Part of a small language model's weights.
Size: 8 heads of 32, MLP 384 SwiGLU.
MLP neurons of a small language model. Each row is named by its layer, matrix (gate and up: input weights; down: output weights) and neuron, and shows model dimensions 32-95. Each number is 50 + 15 x the weight over its row's rms, rounded and kept within 0 to 99. A neuron's up and down rows have the sign that makes its largest values positive.
After each neuron's rows, "fires before" lists the tokens most often just after its 100 highest values on Wikipedia text that the model never trained on; "fires on" lists the tokens most often at its 100 highest values on Wikipedia text that the model never trained on.

L10.gate35:60 38 58 54 38 37 64 53 48 65 37 46 58 69 09 51 14 62 43 56 45 61 70 53 30 39 60 76 29 47 46 41 37 64 59 42 50 62 50 44 52 58 56 61 46 59 29 46 39 68 32 48 32 40 44 35 40 44 75 35 36 15 71 61
L10.up35:72 27 49 69 41 39 10 58 44 56 58 48 56 54 47 39 45 50 28 47 46 82 55 65 28 51 72 62 23 74 73 32 34 59 44 46 24 55 43 43 38 66 52 56 66 32 50 40 27 63 64 67 43 35 30 42 36 47 47 38 44 41 51 55
L10.down35:77 40 34 83 39 68 54 35 55 54 59 35 53 61 60 72 48 61 70 61 44 84 51 60 43 41 67 51 39 76 47 44 58 43 54 30 28 80 66 78 71 43 55 68 47 35 21 61 47 37 47 84 44 57 41 53 39 39 57 54 46 70 34 55
fires before: " States", "C", " C", " E"
fires on: "==", " United"

L10.gate121:78 56 52 56 66 50 45 41 60 57 44 50 42 40 50 36 26 28 26 75 61 44 47 47 79 49 66 53 60 39 62 35 45 62 46 68 53 39 63 32 47 65 73 30 32 54 51 49 55 60 45 58 34 24 23 58 25 61 38 43 78 54 70 77
L10.up121:31 24 63 55 68 46 38 42 57 45 53 45 36 49 22 54 64 24 40 55 45 49 48 35 33 60 40 28 47 50 58 55 44 47 31 55 27 64 84 67 21 62 59 66 57 51 23 67 48 69 37 35 49 45 86 52 46 56 83 13 72 56 46 57
L10.down121:34 58 62 46 46 42 38 73 50 58 44 34 58 62 47 74 78 43 58 68 55 31 47 41 66 61 51 57 53 80 28 79 46 55 75 71 38 40 53 26 50 38 23 42 58 38 56 56 61 56 59 28 61 62 60 44 33 42 49 68 63 42 43 52
fires before: "ation", "ated", "al", "ill"
fires on: " st", " loc", "oc", "duc", "ir"

L6.gate111:68 77 64 37 53 58 44 41 53 57 53 54 55 48 50 46 39 41 26 56 52 49 52 68 35 48 68 35 59 40 49 38 31 38 63 46 67 33 91 59 66 58 74 60 34 57 39 46 30 63 68 35 59 52 50 66 53 30 75 47 63 43 78 55
L6.up111:44 55 36 48 47 87 56 55 71 58 30 42 52 45 48 44 32 26 46 27 58 57 30 34 63 64 76 35 43 68 44 22 30 70 14 47 55 55 50 14 39 53 47 65 20 38 63 59 68 34 24 08 43 44 64 49 54 57 46 62 60 66 33 57
L6.down111:45 61 38 59 45 72 61 52 70 71 58 56 50 65 15 38 42 23 57 04 39 59 31 43 22 40 69 46 54 44 60 45 28 73 35 51 31 49 72 53 30 41 48 61 10 66 46 49 53 57 39 73 33 29 77 42 51 53 46 41 48 49 28 63
fires before: "ulation", "ical", "ular", "eral", "ten", "ic"
fires on: " pop", " gen", " polit", " writ", " ro"

L2.gate193:51 47 46 43 32 37 61 27 66 48 31 47 36 29 68 37 55 42 62 55 33 49 37 65 39 55 25 28 68 57 46 48 48 69 45 55 63 66 65 37 28 56 57 43 28 58 46 28 50 49 71 63 32 39 60 37 24 47 32 57 51 51 35 59
L2.up193:27 43 24 49 43 32 46 39 38 42 27 44 45 36 39 73 74 53 43 53 32 26 50 47 16 69 68 30 62 36 63 55 45 51 41 50 34 56 56 46 51 67 50 66 43 48 53 55 49 58 30 23 26 32 45 17 60 48 61 71 45 51 54 56
L2.down193:39 54 55 45 45 28 40 71 10 47 41 61 68 53 40 57 34 85 42 50 62 59 56 56 74 52 56 45 47 87 70 63 58 66 63 49 65 52 24 46 42 58 40 55 46 47 74 25 31 46 54 34 44 54 32 79 47 40 37 26 48 57 45 41
fires before: ")", "|", "ative", "ed", "ted", "c"
fires on: "resent", "mer", "|---", "oin", "ris", "eral"

L6.gate302:37 47 45 52 63 41 73 26 62 40 38 54 59 48 68 39 42 26 47 62 17 47 41 82 57 62 49 44 46 61 73 55 72 60 38 38 63 55 46 80 43 62 23 72 58 53 60 50 30 51 46 76 79 49 24 94 44 49 50 34 36 46 76 54
L6.up302:61 67 23 50 53 48 69 31 70 38 64 44 55 34 58 38 58 56 40 65 45 69 53 76 45 76 49 55 61 58 30 62 45 74 49 56 60 65 38 41 55 82 53 62 84 56 54 48 19 32 47 94 64 47 16 61 58 31 83 67 44 46 57 63
L6.down302:52 77 52 49 41 42 69 63 36 58 36 31 53 74 72 40 49 29 50 50 44 53 17 80 62 56 51 35 52 35 48 44 54 34 49 60 40 35 67 52 29 30 28 74 19 35 64 64 59 36 66 52 44 45 55 49 44 48 43 61 54 74 70 23
fires before: "ut", "te", "per", "b", "ff", "l"
fires on: " O", "ou", "b", "our"

L5.gate358:21 70 53 36 14 35 65 57 65 60 52 48 35 44 66 64 47 43 48 68 51 37 36 40 45 45 24 46 50 81 39 27 49 67 42 70 22 63 37 46 51 50 55 45 33 51 44 56 10 67 60 48 43 50 46 40 54 41 41 79 31 46 49 52
L5.up358:17 56 41 72 51 47 32 81 60 54 49 37 44 56 39 56 42 48 58 46 28 12 40 56 68 62 51 38 60 20 46 43 73 72 47 37 50 22 18 39 45 61 90 27 59 48 67 60 52 72 50 59 57 38 65 60 43 27 49 55 68 58 55 46
L5.down358:69 47 29 55 68 50 65 51 48 41 31 57 60 64 42 58 44 46 66 31 61 14 66 42 75 57 63 58 41 61 57 57 46 57 32 61 52 55 61 39 27 47 64 68 30 33 39 83 65 36 27 49 54 50 54 84 15 32 60 40 37 54 50 44
fires before: "or", "ed", "ory", "ation", "ing"
fires on: "irect", " direct", "ect", " found", "ound", "pen"

L10.gate252:48 62 46 36 44 32 48 81 52 49 57 39 24 54 42 53 36 59 46 48 64 48 45 67 57 50 27 61 53 48 25 53 30 65 63 69 26 41 52 55 46 95 65 34 42 23 35 51 52 54 53 33 53 64 10 43 64 28 43 62 43 31 63 88
L10.up252:37 25 36 46 52 81 67 52 73 19 61 25 55 66 49 46 59 58 64 81 80 34 53 49 45 82 56 58 57 49 47 67 55 51 51 44 32 72 55 53 45 47 54 54 52 57 69 47 56 55 26 39 67 40 44 43 38 42 57 64 46 69 62 77
L10.down252:27 68 42 46 23 67 35 75 51 65 53 41 41 58 62 50 35 31 64 31 56 51 53 53 48 25 53 46 57 60 42 74 39 43 37 45 58 45 51 47 25 60 47 35 55 42 34 35 33 52 32 48 57 23 65 65 71 46 60 51 56 60 63 50
fires before: "od", "r", "ot", "ry", "il", "ri"
fires on: "h", "i", "ust", "ist", " Ph"

L10.gate175:69 44 64 48 19 48 68 67 61 36 75 45 78 41 57 40 54 31 34 23 35 40 60 65 71 58 57 66 82 53 53 37 48 72 73 44 51 25 38 49 45 36 62 60 51 22 61 45 41 51 41 55 72 48 21 59 43 39 47 51 66 49 40 72
L10.up175:59 59 63 32 49 82 63 39 42 50 61 41 46 32 47 19 64 28 40 45 26 48 51 43 66 34 59 64 66 32 65 53 46 49 57 52 54 55 51 48 31 41 48 52 56 53 40 29 56 49 62 88 78 57 53 47 29 43 55 71 38 49 52 68
L10.down175:55 44 27 71 39 82 58 50 07 56 41 48 30 41 80 54 43 65 64 38 63 54 37 42 62 30 45 43 56 40 46 51 79 77 34 35 39 43 55 41 53 55 23 80 46 46 47 38 49 51 53 26 54 18 18 43 40 53 54 30 61 70 53 41
fires before: "ft", "g", "av", "vel", "ave", "ague"
fires on: " le", "le", " Le"

L6.gate136:59 10 34 52 43 48 35 61 48 69 55 49 52 54 56 53 16 46 59 54 62 69 49 40 28 61 55 50 32 41 29 51 23 52 46 43 72 57 65 53 26 61 51 42 38 44 47 28 52 50 49 28 32 51 65 32 56 42 42 35 14 68 32 37
L6.up136:64 24 48 66 77 60 25 40 35 46 51 56 51 44 65 36 22 54 59 41 33 63 38 53 64 38 55 42 33 47 54 49 36 25 56 28 35 67 42 47 38 25 51 66 18 45 67 71 57 66 75 59 54 45 56 64 45 71 44 47 30 66 43 26
L6.down136:66 59 69 30 37 58 35 39 59 30 73 63 63 37 66 54 44 44 21 47 58 64 73 60 86 41 52 54 54 71 60 60 75 24 19 39 38 46 48 67 49 34 36 60 40 26 46 52 44 49 37 52 49 32 61 71 61 53 41 72 23 52 63 72
fires before: "duc", "du", "gr", "fess"
fires on: " pro", "est", " Pro", "ro"

L9.gate364:58 29 69 33 32 41 74 40 46 47 41 64 57 46 45 45 39 45 30 57 54 44 36 43 51 59 63 63 27 57 27 54 41 43 79 29 40 46 68 38 12 63 87 43 44 63 35 39 70 60 57 54 68 55 72 31 32 58 78 19 65 49 51 55
L9.up364:47 16 32 60 53 42 40 33 62 38 40 45 55 62 35 24 69 57 38 59 56 38 52 51 35 36 54 45 18 46 60 35 71 47 75 48 57 42 59 29 49 49 21 74 60 56 52 49 34 60 34 56 55 35 51 48 72 59 68 53 25 37 58 40
L9.down364:45 54 39 52 28 58 38 42 56 56 51 57 37 30 58 45 48 51 29 39 42 49 41 74 60 63 66 58 31 48 37 57 37 67 46 56 57 83 80 38 26 45 54 66 49 19 50 58 53 50 42 55 36 29 54 52 32 24 41 18 19 32 60 57
fires before: " States", "ate", " |", "ities", "ity"
fires on: " United", "id", "il", "er", "ur"

L4.gate68:51 25 70 42 41 50 86 50 64 12 48 67 42 45 61 53 35 54 53 65 45 56 75 48 07 76 40 73 57 47 42 27 51 45 58 72 49 35 34 35 71 42 66 19 54 51 55 47 54 61 61 52 73 38 45 64 46 40 23 61 31 65 45 62
L4.up68:57 61 59 76 44 30 35 61 39 46 47 68 62 42 53 44 45 24 51 23 57 15 72 39 49 62 35 33 46 70 40 53 72 66 73 46 68 53 55 49 51 62 64 30 23 20 35 57 54 40 43 68 54 70 58 44 33 53 72 43 47 69 54 31
L4.down68:22 54 50 29 54 55 49 57 78 53 72 28 81 24 61 49 15 67 74 23 56 51 41 41 46 56 50 60 66 53 36 65 35 12 73 61 51 64 29 53 63 43 48 29 73 48 39 44 45 45 68 54 54 60 61 60 53 38 63 34 54 54 56 24
fires before: "in", "ry", "r", "em", "ro", "rib"
fires on: " cont", "ist"